{"d_model": 448, "vocab_size": 8192, "activation": "swiglu", "positions": "rope", "bias": "none", "init_std_qkv": 0.0271, "init_std_up": 0.0271, "decay_fraction": 0.822, "seq_len": 1024, "z_loss": 1e-05, "dataset": "wikipedia_en"}
MLP neurons of a small language model. Each row is named by its layer, matrix (gate and up: input weights; down: output weights) and neuron, and shows model dimensions 298-447. Each number is 128 + 24 x the weight over its row's rms, rounded and kept within 0 to 255. Numbers have three digits each. A neuron's up and down rows have the sign that makes its largest values positive.
A block is one neuron, or neurons of one layer that tend to fire together. After each block is what it responds to, as a language model described it from the Wikipedia text at the highest values.

L5.gate43:100122105125119116165128128147117135078075100105174128174102115118076121135172162127111129134133164120134098130158129116126118117091107099128143122144104139117157121112143119120124095110125117135114066128130118130087120144102067132118141114088121125112125099118130113117144119132100170103179128127141141147116107122115135122104150127154158104187137114137117142120136114160128136107158127195161107147141104187109149115147174129140141138155165089095119
L5.up43:112139131105120116085144150126142116119119081162146131123114114120104142164079101145122134148145139098146131124088153105155156150112083138136088128112092135114154199106154135095120147099133148099101116148072139168112150161113110106093103110139098153128143137120163123130162094113104097073150064091129141112093136121112106103126139144130132128154136151100123087109154115163166102151134113127117125136129082152146101125133122129114122108154158130127108
L5.down43:118121137148119128092089124089141101097087167132139083163140086145117145118106120154171125107111174148200158136127104128146089127146149147138128109133103152144109156097115105091095127119073104115123144110115112166193126100131142134128138104136140141134125152148136113124173111099134128124095136155125112156133104122125103139095137170101099158157101114113140128107121166158108103143111117171119095131103144158088093101161098138135120139104134108136111
L5.gate349:095109081120133145164138123121136150156108162142132105138106080105141122135095131127162112126151143125073125141086126132160159101116086118130141117137108115142125156099116128104141131117094089127112167152145171166110104125085137084127125133115101143127181080110139143121164156087121101154145125143089116164136142130112151132103141143098156094150087131123118116146114128113106111160123141120140145161111117083117138145104140145157157120106100114116154
L5.up349:145144096086120121110104142089080145129063135156172131185129121127160095115082128112135145127116125110124137131106118117128137135107108126129117137127127125120104153099125136133187114093093161137136137155090145171146116151123114129086106143093141149131119107126125118117124110072108157119138136163122147149123132121141149075130141131114104089154143152141093139130143120112127085174132129119135154192085150105125126111139136132160101089144150109138140
L5.down349:124134087107134136132126169105127116136126100137113140107150131120131079132126126097138152150154158112137139141093126132149106142110162130131095129086128101108097118087102137112191134091151103154121148151114152124138145112138127160111107123119137162066119073121153142141122120139098151157076149145143112154105140155092147075176149098136122083107143136133115131066082109128129174121132122132157100162138150156100134096127087143094136147119119115153113
L5.gate496:148108114135134116085129137130140125121133118162152176163162106107140118108107096128120138083096116111092134109138107065106132111133148176088114161135101139130108152117143170128158109143128126147138136145139135113129133178089131109109164134106108108108114140134107124131122108097118135130107095122115116125101101101125091114138104130086157115118149099148099126136150108099127102129093139148112114153113151106113106083124137204120123149103133108112143
L5.up496:153099151124121105099148112089131138130115139182154151154144118121118120148098078137103157117130124126107151139169127091084150083111129116144095109102096153110132126122149107129147091131128120121138125150094169118105139187123160112116162138149121133091125145138132126170144107078126104102099084153134135139091057104104110096155118149147139136135137083078155118131135112108117117142114115132120107145102182165121108095126149138135112176132090112142115
L5.down496:132114139096137132136145149106134137143135099142159119167106119155158099104153122147141131137153134094106151122095122113142120133102089132176128145087100148096127132122116118117117094142095096131144120137100163136097088160118134119155090154148151172123143137165146143140173165129124096099158141163111092157112098100072131117130111080118077119127169138135145115115139143138131143114132104114067107130121135131161094135105099109105113123127117128132135
L5.gate681:142144129089113130130143104187116116122076117109118154086172099092147193081086139102108146077099163141124124159148166133119153107129152127166142105112135153098165134107118116108089120142157158157177156147126140092087114086121102144121105172111132132084105103161116121152144108134092159125118114130145128133107137123124172122113123125137120137171109115092131116134100126159167098112141078132114140133106140136117114151138128155178155141182137134120140
L5.up681:114158142095106124144152111146105155133128124140122136123145133172184163167141126131114145155107130108142089069120101150112128163142101135145125137171141096170153150134150154150154093134107172132138127143141146133166148163134148129144117134125106076152179109143128107115099117092165170140088099095140143175163087082116131182124132122108109149160175126096094150134150177131154154118125076117138096165153112103104138095147153119147112121188117113115122
L5.down681:118105131146128139105136143111157151122086130162132136175132080127177129096159134095102091091119093155105123137149143101107099125111128116130105102151126126118106130103122133121132148115117131127129123121103144148113146114156139147106109171112138108109137129087086120140159152146125151136139121154116125117156160140129191091107145151136106147089133121115173115128167106170113141143153118170104097163136179160127129109121156153093117089123108104158155
Head nouns right after "the" or a list marker, often referring back to an entity or starting an "X of" name, such as club, album, University, Institute.

L3.gate839:141120165114163146119102143065123105143102153136133109136113123146091078111140167107147158117082122110145131160148148127143072179160154142141128146137118171135112134140141122158110143165136090130147090126085091115095151158096112112129157131102148128103109153132125142143122164146155129163109137126169114088129117123120176125130128130136149122141090117152105086141084165124095089147220042137129112141130119167125096124113181080142080172131162106114150
L3.up839:139120136123149141166112109130152130120102148088155084173097104121107161120087165142173126115125119119151143136138096162125111126119160089147094152115114124101145135116150156112120084164092112131142097150112113105107113118118150085144141129115158126099131156162133129094121108143096104135110133117158157110164138173111151094133109127169135131138135173146089129124111123117085125118191117145135101103132142109090119136151158124106124128100117149130105
L3.down839:177137144125143132122147116116135124133100138091133157151142115109116105172141072166098151137204123147145121094110138126131128114090173118056091136151143124141151127166119063123133107070116175134124105120107099123111090105178119122129131115087135147137106133133151134127129114087165120094141126131109133140130109125180137178142143184125127159112138126121132154099160117109083129126097102135150148102132138089156160105098095154082119110112141146117139
Table-cell pipes right after a numeric cell (year, song length, score) such as 1952 | or 4:24 |, plus clause-opening articles such as "In January 1982, the" or "The device".

L6.gate91:131100122147082098136182133113106091117157079089153167135173116150112120166116133149099121146138111142150146124120073166101140111094158125108098140101145165124126157086118134134106124135157135152120094151155191137177153133132103147139129142103157120124083099115157190147144160115126145141129074083092176165188116123104134159112107165125104113127091155132141067158138115118126117088106179141108134170134114130124117094170134106125065134111127132106100
L6.up91:145162129143136153149148154117154141129143134116111180107102111136127139158117119130128151147106126097143110154153130122100138072138122131109134129083152137164135119136116137107149092187159140135137124129133148125123131156104109171134109142085134150101147162106156130128096098145179120162155176116112132113143108185117145098099155115110172141140140137134163103103091142156122103132142118082138105098120114112120120146131125084117136111097093152154110
L6.down91:122137075104107090160129123209164111097157124099138155165157153111104069137107149149052137144141126123190126157180111092118128124146130151119142099086137113128135093116115142091144123147115127149092125140123137118104115138100143133116135106139178128106080189127099174144088175111142146096154118136113140105185130080148128109129117137123090133142104165142127145112134151147134137164141173121153082097139148123141107145112123086133138133110151176131150
L6.gate378:066133158092116141148130149108089126112106131137149142143112106125113110088126134134176132114122149119120133144075106099084151122149122186121141133140110151117088146132143172143100141128119097150128172149163122111145149144094126122105117151140131135081144134136114159139125116152163130105139071103084083156084118148131109159116127190094116143189113172165119146083128104104088139103115153145120079108152135134139104174140099138134120120139077153094124
L6.up378:148180113149164175135178119139107115114170129119138114130147117146128126069151115123122094158148169160129157126133110128059117115128119103158171166170104152127086156097126117121105106130097100124097119150118117134117144131175150125134142163110141117150118088092149141117124142091146104111131117167144150119127135171138144161147128128140126109125101127114130094120120106125117132118142132087108171111144138115177132101133140177087107130129106155122145
L6.down378:110144138123117158133122171099178048111145096132107099120070184138118128096145140134156107119110098140083143121130126112110131042140190133119141131125101117107124097130140138143140127148137146109133122122126144155134080111135106092166118145117144140160167140135124134137121106124146147175145135154144094113112157139138116117103137118145122139113141121111125158154127125135110172102099120113193138135137113154118144120155147145150149173117152099098101
L6.gate515:111117124112104150087146131130116150151156069127149139118081103115118111064132147142135171156144090074124108117157132143129125128128154146168125116103111106081109142105152147117151076123119106123139143104139105099133084142112128092122140117132146117126141182148160139209112142104136101156125120100104094139144096139129155160120141176143111102101061099076121113121151131130128126175136134155127103148126165128118119112135118106111159162134157106121138
L6.up515:180087112092083120127133131164126085122119103155114126140108105144126135160107151113139103156168165109116122176125123129106150114110129122129128104105141145127153120167144129098126139109128138135144112118095148154149135152115176140145171112132082095124091159107159101120180115126139082097079130152137101146109094149102138107134174139126125094128112149114153120101151132128132132145136147126134131136118126129124113155126062123131139170103179160162140
L6.down515:174098141168136149106102073119148104126101152135137132125073143125143088094122127109121125141155127103124172123114141130107147137144108134143121158101111132122082109118135107105155156147090114091114158144130146150126120143124099107127156097121112156162102119125138128124153130118097141126119117137117105149162134127106121092139159112111110141120101136145161179119096135108139153154157151095177121125089154140132107165151097108151106152135157124115163
L6.gate650:131115153169173137136121139071136092091135115134148126164163106190157154106144120109088172137131105125132138124114105140099131144129138135086140147153144148186108118105146096085146178139114127164144146144131149092117129146117169116162118100091094115097128145113168150139102168131153138147132116140128162151152103117132101152140083111154133156135108147179134125147087145141136126124091160127127076136136174116125118126090092162172111116142125132105118
L6.up650:159103129084112115115152112118127116153114152146144141135125109138115124127128118125120167125120126119090162121118153125119125149148114170143146184118096102095153149095134166097138120180114102125128122079131116166146137123116131145159093130146123142111095063134184160135140115149140111105099121145106143131130083132093117207140154053124113101164124147140188108078146121166104137117156148172078164084172123166124123083110169097128074173154159138114120
L6.down650:130116098125159124124142120109136135145124105186136092143099159116147156132115146130112124115120114127089124119158122174096132135139145127135134153165169074126107101087169171089111186145136102128131130117113132175126144115088149163103116076092108145161132162125131098133150184126113138130119168100119131097170145103124108141087115147141137136131127106176144101130092101163166148118118101128140123122172142109062101144136126112160092138148075143122169
Two-digit number tokens, mostly day-of-month numbers in dates or the first digits of a year, as in born 23 June, May 23, c. 1495.

L5.gate18:131109114134142163165138118087123106101111093139166138135135129090135114148136146123166108152133129145120117157132099110124122151132076097136124139111152129147118135123084145132154129139124150174144125142085125100123104138097068130130158133124151139138144137098178102126142166164087136113139110176129113103146104100125097124142100103098098151123171151098141159151103127125109134113088147111174135132107121129140131068119067164161092092108138103118126
L5.up18:110111072104128112165109127102080135142164111120139100120136074117175136129143118115125126148077176135106124104133130108141119154112092138112126147125145121086121097135089123129130093129092154142152122147137159125112117136125097074150118127136133193164147159119125123124130100108143167118139107129149101092157146096176108192116098102090123135134110132103152139153143143115140134136077152152144140043161118179126120076138093156126094085128155113145139
L5.down18:137124160163135062153149129100135096171137171114143116111133124155141093143156149155165147115089106133119104158115086120116104102113123126100117122147145135112112117146090128122142169171107115107125130092118158105102137120098105117131172162073140142145074160107129107087114120149147128097106096114173167117164084140134103114125093134132166139101115139095158095136136138097097106114126107111101099139111127167132146122083151110142119137080163106123177
L5.gate46:096153118130094166142149165095119090083117123165142118100139135110135130158105114130152118113113129135132127126108154113098098117150148162174133117122123154137138157135136112122108071148112121163125147145169117126135096123118155120130069159150146069157110131132154141134134086116132162123110143108118095149128135155090099181146160149099138151145139174125154132128134138110133101099098104085108149099169148134113176130125090107132105159149119129168119
L5.up46:112056138157105094106128100090152118089142086116144205125101134103108132118176141111077173147102127142129122142119141133149124167168149111173154098129116158142132145165132115158155144114121155180156089096129154120131132144163149127121090127144140138123115122173136170159133129121134120087139135127111126095098092156128101139133148120124113181111139144109164097161140112116102128112119093142125126124140114132039153119119133120133141084117123127137100
L5.down46:154145079147127141146114115089095116137105146102128118137116112146165161143176126125127153105136132137115160111125153122145110094084118182103153151097124178158160132145105130114145141101176121142126119137083092133141184130096082137136124123117096146096126146120139157145110153107111091151135130130110136119124127102069145178100142125154117141095143154128161138103173136141129178125106165125169141150105161162078117102103106113109122115092133120125135
L5.gate242:124092110126140149185147141159156117135122142148125112093124176069114127118154146102129106109134175172148127176103111126142144140135100135144123128127147140062175137145115120123136128153103137144163129149152090125119129131138109111112127112108125128150132122100128127116136151119140102154104124163146134127097118115120136100101141147086107107128110150104152075132153105161127114121112107146167106145126144113129164127121082126118148138117171115152128
L5.up242:113154089106114142143141124131130181166141112109124157131134132085140175128153169186148122107101146145137119138080139113133136177145155125130094121112123160128135101155098123140149148104125186128157139153131092131148102150132162177137138151101120130129086151120115137142143149174137117150089123134150142158103139136120129118140107128128121122142197137111161130133117113105126127101118113064105120071101157098135135119088136151128082134129107097074151
L5.down242:139123114143150165134120146145145138130088121128133137166140129126120131080075140164164098130154113153156133173115121109152128130129113119119099131159171115119103129147116125123164119105163139116143132125096084140130122181139160119117152164150148118120087158072135101134163183071131140177116106091119159125116145119123110163113094158147165139168110144121119107126167106086089149124125098124122118122153107136117135067116153144114153141093143129135155
L5.gate531:092121082116124138149113132126121154093140145124116135162101084129108115124151146140124103131132156168099123165136147146173125125145152117144094118151180133126118147156117116141137136146135142108144119131121122114124158131129110086119141134136140118110098127092131129119164150125136105149088104125103090137135117137134134152145116131124127147146104146106155138139140156127125145131130130160157059107085121119115121068149095094132116136088158141129098
L5.up531:159135107115103161171111166130137136111145126139154127122116049117144102090155146141114108153131149132127078129099111118128135137126086143118097136141111113115136118128110141114142124110153164089128141103091099106104118118166135104084104126097100109105113147120195132135168168162129132148095100116137124113199110157109117133125119165134155112118153129088158126126118111131126088145098128109147129100114145151124126082144083170117104124142151131117124
L5.down531:148099130131137152138095184124113115132138135116136122131129091139170148117124157142155137092116118148108141151080098113126130147151140151130168107177131152133164139133136123156152152131162163109136108111104098122130186152132121121105051138147154097100112118096170139147164112151148114116091121143136109076159115156099133138118134132130162121135116149120137114142152114167140111155136119122125092157149146136114136092170098158153101151128126103155147
Token right after a person's full name or surname ends, often in sports tables and match reports: a comma, pipe, and, newline, or goal minute (e.g. Sauzee 10', Lee Carsley and).

L6.gate11:109127087132134167175104175156140148179092145132119114167134066133120143102132106094139115118133107125139137102086128155081122086133107133119124107180151136120124101087165094102143131128143153160135147128136160109084120097118184098105130097140144115126108116123121159144142161118126116125130102120133130128109155112084127157140116118112198163101078128089122102151119151097149111147132166141165109134091148148159140107101093129129110137130088113118117
L6.up11:159119142144114156132095139181127187123123138133105098137104113091112103142126116123143100129140136114140134154143163124094117114154118143162125107160117158122124134174163111139189157143156147109124148120121122113087129140136152076143096141133118118106132158113175125157120100165124152136104075121174114090152132159149133140137131114172188126131097134122158082119105153114138113114131135143116096104165112081128144140107120121138108122136161092115109
L6.down11:144108143132086140179058151126140110116140113135149105125129120119125117113146158123074130098127110093155143139130152133176143142127116171131118154120147144146136137115122150082128126131136128128116093110127133144119151124136146078120139132163157126140112082097155161125124080127119116110143113165079167139114110117114135123109095108107158113122127130156136192149119134091168129085127143133136133140142130141133119116099122111119108135160073117162126
L6.gate288:162094116166142125107154137101151135149135125115101121105099159127154128157097170127094136117102132075113154142157134097070127148141105148129067120104116165166117079114150189140149099104134097080131186132108156128123120159144122157165122160109134136170108121133129109136148124144093126147117109117102177105078067106121142079132154177110164123146109142141099147151132128121121101157098097134103110143109174108144148135068118108098104122091136111114146
L6.up288:145116138137122146112112103168161144151112155097129098160116134156155150138151110121159107085169106154137112117127123103112111111115091170145120120144137086106134110142149126129107133133129144136125120118128128123119138138083109137133134102187143091165108135124137126145086116110106124127115108136151188122052090109153104152098153135185141126128115170082133084126115160130141113112116119104134112091113129192142113157112131125127112111109118095128126
L6.down288:103124162179106153163131135135097134159157172121122115159131143144095119102105148159162157117180134159119136147093114162151117148152152080093092119106152124122119121134120171145126158139110145149151106130166133151113103116122115154120146112103146150100136154127145126103088096153138149097127117146139137186084125157146127161115128141098113139090146092107112102142135168098142162126123075127130084097098116182103099119161121079130142098106137164138105
L6.gate464:126146142149120185157129124123106082130119111158116098113142119077106164120148139112121096122129158178127123139127132106136101131104151118141164151130144134123181133119124168131133123122120116141144155127087148111171138104161201147129084208097175115118134098152114111118154108135150085061124144130138123152132109144120100139089114117141094106145162135109078127117134145121107112133101152109115107123125125113096080067102097150128114119150164110127097
L6.up464:106100127156117156110155064127119154097155149118137128158132152153147142180163105152106100115165118151146132174102105144115144154068161141132151137151137116164130108126149130136132123192118089110154128125134154121121117126123123158128104126122153060126147111101101107098135087157143087113118106116098157145149124101136128130128110086125122155133171105113144119134130105121127139152097098154110161158174123147134157114111113177075057169176137105128121
L6.down464:147113134145187070133134156170131113099083140119141097161140121121108131181132168141136112068105123120086115143111143128164115109152127132111132129157174134102126136146147138088102156080112151154147130130118151114118079061142126132136149137102147139165135112111146158118149138102131174093093105102111135102145149109142109141068153139124128114136116092129114125130117123118175076140147147116114141112120155121130131171090104116118113123123165141117113
L6.gate807:157138130152135104180131139114105184160149113138084121145122106109119138129149146102136099084143107176127172143146117125093150132129107118101141126184156164133090109123099169142159114132144111161117166112104126089098114129157123119089121118103138072183122110101173115155135098137135122118127136168139139157096143148147116176151120163118103112132110117128127151125130147151097112121087128133129183132135125133165122124143151113117088126164128122134130
L6.up807:171112102118090141129154097164144127091163130144153138156124139128094130156141118148128096135109109093163110146113136113135118121135117158116176136165100169134078117153120167162097106090137149128137160141125168111156164134124146109115152159122133175136138125078151080096148107121116127167154141127100145114122143117128070117108102117121145159128111144150153088125121142144094112150114148130136129119094128089095115131164152105085115101142151137140125
L6.down807:148123107114161106185151156125108123135160117134112115147179139150127153125113132146128151102122115156105133141164100113103164126119102133107131184144153156138111124163118139084107101129121137121136166133066181108116075119172105122126150156102171112116138149120090113146113162094070130142137145143098124198110107166134157087117124102170094107139110110182105115124171143168101145106145146137083115099112115147097130108155117116116110119134112101151125
Semicolons, table pipes and commas that come right after a person's or place's name in credit lists and tables, as in "Stevie Wonder;" or "Ryū Kaneda |".

L3.gate199:099125127163137170089130090113129129133140124150156143143103094110097117108134127140162090124124109108159113149160059121115120168102079138128149145137141125121128124136151133151134125092090147124133149101100131117082095083137128164113141136073104133124142092091090100072163157079097148130128163097125144147136139076122069128082145140164158111134144135139127126163079130080066081155110146126072099122098138113130134142121110092175127124110152123139116
L3.up199:106121115128147185117121109136127107095135111103144148126162122126132149171086139134126103126113145121115123170126090125116128089158109177108140140165114131127094129105142179133132127106114137137161101130103110143136128148137145132168148124081103110092142164112144138101152156106094122119140100122143142115124139118144088113067149120139144111149107125111134122107128111093081118160119172166096127125110153128159163113150113124151116148146092124147110
L3.down199:156167149115177098109107121159135118150149126129130123093138090091096199141107138154122105133167135102134124083120105137128135182152116113091148120140099174113129118062157131121128117137135146113145102101121121139130103125128121126108119142150149105126153106139148114137125112161143137142108121126178128099113105131156160144165151122173122146110168156136142132147139136098107166132124136108129132121150137147100155135138129098089088073118146128133156
Head nouns ending a phrase that names an organization, body or institution, often after a modifier: Communist Party, RAF squadron, National Institute.

L3.gate685:101143101154135125119141130123133111144085083158093167130118117133148132187174144148126131130161093137124173153147121101130136161092132113135137087156182183174100109075161083124139118128140112128142125162158144139108162116133116148137180119144140140103129127141175133149129128132145161121119108113123139139120095139107104144096132160144132187115136085138129122087122099119108139122089125099132156130119135130146112164118134121149154106126130135113091
L3.up685:163077138080104160129169126127120114171119112115099118059137091159145112150130128117182102144145114140113112157170130163105142133129117132114171129142065174084133107134104125113097091081105123122104095129151157101108164133149110132115100108172130129107145123075126155150113160196127158080156155135105138133127135104130184159101132151140064102157132163164128137121109130128211146150095080071111140124141090168127121131132178136117137125118142145121158
L3.down685:137126132132114126108131105101159115134141105141135124140088113121096146161151101166134146080110082113160148143180093138108115158137163086160135171138159132155125112120099153170154109132163162127151090133145130149115119154117107142113077149136082120145151185069121148141123126135139108130124098125090150142126156149088116133132111135141123138177115185117153068095118122113079117124136125161143142135137114148106108130109152141135115125137132120072138
Leading number token right after on, in, the or by, mostly the day in dates (On 17 May) or a year's first digits (In 16|30); also "following" after the.

L6.gate214:138133129155139100147152138136111153103124131129124139138143083112127123139110118143156194107114150124108124114167130163160086110130133122108111131101146144126075133159110111152102129107138143123131126099142109150156129118099125143094116138146087082110181089115098140110104173127116087105095130102146161160164168174134158126157117138119134140114132140095152102110060184124136135111138106119161144102131122110131131129122127153129119131108135115089113
L6.up214:107112166156150150102144081176122150130158161167096161138167110108120159115114108153111131106136116143140111093157134113150078180131151128149113141107123147081106097160106128159113135133172095137174100131094112125130151119151122154126131093107093094163149120115129156157165157098155130145105167088135156107109153104109137150151094124168116148100149112143121107160107116139107100165117173143085193143138124145136131122111127131137108089113146184086108
L6.down214:118119155139118090120175116122164154137159133145122128121173083118103098155152092127159097155130167130123116108080158088144107145156138192124139147102159167133129118188130157169131067104132141124129107175153146117104148082103109104122129127110112129097128161147134091101141118105133158111126085114121117146105112154144158112106131098151129116145137114146082149097085079123157170128154100110146079122112121153135105122123151144102117128172121155165142
L6.gate221:153180121086100116147169130120118158058097168142166157132157161141127148091142118156132115110113096117099129162144129143109093145063119114130096169111157149101091119141105104139110115071155149132108131119115154135150152158147138129157142127161116143132107130090125166113123107121123155146144121136115157082112139109163132137113076181103108054153112098174078126133128121053107108181109116154131134141109131141135155140115158150162141120100138159142125
L6.up221:131136123159121120090122163136171119109147130118100120115169088144124117118156128123136138148118110115120105135156110156089111131132117143111107181150135128092163115144127136132147115123108135115149056126143155122108105111142085135149093128076138114088095094089119133114098132087079135160098181123119113155114114144166132142137110112106111156126088140085104133108127134130110104113149128157108151116162134095139190124130162120085142158116155136116152
L6.down221:139141126152117118124107132157109134087132113134085101110142061101159087176149132120146137165139120129162108097149092130118125126099113098151106124140155146166132152114160152139143137110109132136170136128116159098108116195064110130153085130156084165128117125144119140104145097139108116142118098132140164149105151123147114164134091130124167123138113167128083122106131101082176110107160106168112128129129147179095139076133104144134126113139124122147128
L6.gate300:188130138146102146151140119141137120134133130139110127168118184143133122145097145143178109099127096088130129113133112100141147122149151130099104134097152127130123117135143141107135143123121128099154136099115140116185087117144104117138129125095108159120159156136158154121138117100131111139138122112154166147104102100118123142130153190100134101145102108170123094095114141125134136150131170111079115106102150141085136104086109137119116129078129125092099
L6.up300:109126138157134181147129130124154161154107128094129141133141131164120148096106170139143149100125101102141099110151150133104146107097137115135112129084114124128110124173174107103132114130116140084136108190102157108094116110164149104152146143100119111126140123084123142146129173111103172173126133150159147164114113106143132110114118124112172106161122125086097077192172161129098117161155119115155146112098166138149125102121145098099108142111121110081117
L6.down300:124116164135103133132163078134104152116132154174133119153154143155109112173082138117121129098132135112108122111078160106153133116154120130111099110072122135114117148091111107103153179135146167124095137129107167166176151097121084159133118149058094155136141161077169127113113129145125144114091127124096148152133096107123154143139132107114125117130113162138123135140155098097154108164122094118109144154128115077092139177100125131129153121102144167139118
L6.gate445:166089151162085106074125130099131164096117125100131126125131125068157098123123155130137120114133155091118081119124130147104141115104111125147081136087144132142133103106137109095108144110136113115130151117118174139110124163125104134122098114119126109121089135109132129112135117106081079135111119157091124129129103146144098131117131157113175126117131165176117137140115099150128119141129157063094145141108120144154152105147113131117118128113170133107115
L6.up445:146115090137099132138120075128127071131079166151135132141185078150151114142111119160145128087175130108139141092114125117089105032088119127138125117124139125109127133128098112160137133112143106138130137113125131142148118100129127122127106126081151111152138127141168125127124103129104152141146106175154115140068121126137152071140126119133126105109095102123154116178139092121086123133119118160118093123126157127127140144144099149122187142127129129099145
L6.down445:116122154104109117128165141120105139131113095152145167125139140101119105123110135162125087136102150146142096124112125143151140127162118123110109146135133141115145089101111159123158104081149087152133087126135142167130148126168121141106115149135094075116092151128116121134145102116063113146126168149095118119115157109141146131122113176124164129133126164117128132130098086108126160123095142135105143097123138111153119138144152145153154132169164145118116
Generic head nouns naming the kind of entity an article covers, often after "the", such as ship, album, constituency, club, party, school.

L5.gate61:131108086137167155104133127135094108083145127123128122181125148144125161142124119100142137121160149100080140097108144165173144109148129148138182103112155108113127173151127191091138080116104103101152141127124157131131144137143130146148111139102166116131135084138167134120126088094136159104149077147161150088105109136097131149116122146131165131115171146121119101149166106142124150124143134150139169147126116115144143143129098089124108139111126118112155
L5.up61:176117163103107115169157101089151114134089105135088114108169106116111113149133069121144097119135081102134145131141128108140141172129133103097096125117114152164131137150063114124119121139106132159099122122127121095142122108131089156129119083130137139159093116163138137125129110122175115131111095167087136170105158147144156121156132078157100138131153086120134158189134135116125129124160094089152099146172124127123150119193146162072103089126147138119128
L5.down61:129088117161149134139122074127107095142169154090116102131095127103121138148144124114140126137142155079131180150140151130165121111108064143099097120097129089120153098146152131094102120132102143149134115122128148179145074124105130133146087155152142149087165205154153112117140103133109099136114119129111112176090155098142117147125123143132148081081149093163109117186163162154126151110145125167119086130078148123137112135139135155163127127154128154086112
L5.gate78:127093118158074145154121090109064145146094142124109141119118128141132129132097200130154136141112136055148135125128129127120161133132147124135132125124105103160119112088111158145112093141142116078158116086113122120152097173098130157159131140100117146141124147185135141096116132140146132126136092100144102165118155117137127135137117125130102141121138117140129099138133138087157113156144116163126150083143133098100111141081115125109083139171158137097134
L5.up78:097137124165138171116117142099103127099121119108165121148091126145135140132140126157117140128122117124152116121165141116147131145135124070158114079139145167153124104106134133117109069104155151084139140113103107152086137164157139175162153153153120108175148109138140142146142122184090122147133131159113089084106126088176162120134152093123148129119147157114152107123102097132150133111135088155119122138135114168157133140122056115142114103151124076150175
L5.down78:135120099134122106134160144107137144105106157119114171159116102142102102115160139120111122138101147140087144107137141136128170101102130092089117194129113111112101157126115141131159129177154134137144100112099122095139117116105129120096160151131115147142093117133110114087131150104128160083123092143104110110107107122150159136099120116092111136121121114155157178117152163158111149143129136132114137112118122128127097113103157124117119105098155116126165
L5.gate555:136146139109147135152153140117108118109145131109129125104147124133124163120093148132140148134121096085138111137119090132157122108114122132120158135140130150098131130103105119130130134101125108083126170124137113167095166114108141097124104127120138110122130113123125106142122123124143121118102113161157172144117108136124157163121154166102128148096131151202106129136117120161171127155136120097123139110126108113151109127147117105108127161110140119144140
L5.up555:064075098121134146130127099145159088108144151087115129137097138146130152081121118120111148129136132116107105131138159156113117110140088121088120137129105150123136103138112120139160147156134107118161087120134090124127108090144163118129123139132160102100123102118140164113091126133164113141158096139107137143139115100141120132131134110145114134139128152111142093135104095144096124129136094162157135123089169137117119101117147107122115116100159132104142
L5.down555:150127116153118143161130107139101110151151154127139101082114135195113155130066145147095119157130150135117114136138115132084167111137099126110134125078103139134098154163155120094157124116142137113126094141119186133133133154106165102128137145148090181169093138093109113125105125103101085099082144067136189090139148118158169131126142106119138158143148116129138164117087173166117119099168113120137138086133155168103104128116117145113132181103131139140112
L5.gate722:170112104106132145151159136131151107137106137097080140160121122125089155103106149121146141118122150115099103167168133125112098132140100139103085113106109175129116153109114155121089104120115136141114134127128118161140117101157122127158146171121109154151148191102103151112109103128140123161118116126134092139089135135117107110124098150120176144141122152148129111115135105174136113142097099121115138135158116134156124160152130129120122088109145112145148
L5.up722:110091051106110117137159091127101106129111108143121114143112130174168136134156124137149074120127107064116111143149095164180160156099139152129144167125130141156130102068118091134117135103123096137166096108114113160124096119136112151163119144138135118142131131144166127105104127144164126078138095128105106092099136109169090127122135148124137142141122148108139135112127128155131088100122170062144118137131124091169115157091134094109163152141143090114091
L5.down722:138107133158122076119131173113140102108116128117121122094097139146094113112076128110119115118098143074127133122137115156144115121154132158159170137148158142107134141121138101120133143175148149128167129091165178133172124142117096133191130091099130144152111113129137153151094152137111144122119148108107085163131136116145120139094109118143151162111108137093143109106113143133113126128132113111102135105151121147191119157106125152143109147105107112089138
First token of a number, date, or name opening a parenthetical or field, e.g. birth-date digits after "(" or "born", foreign-script names.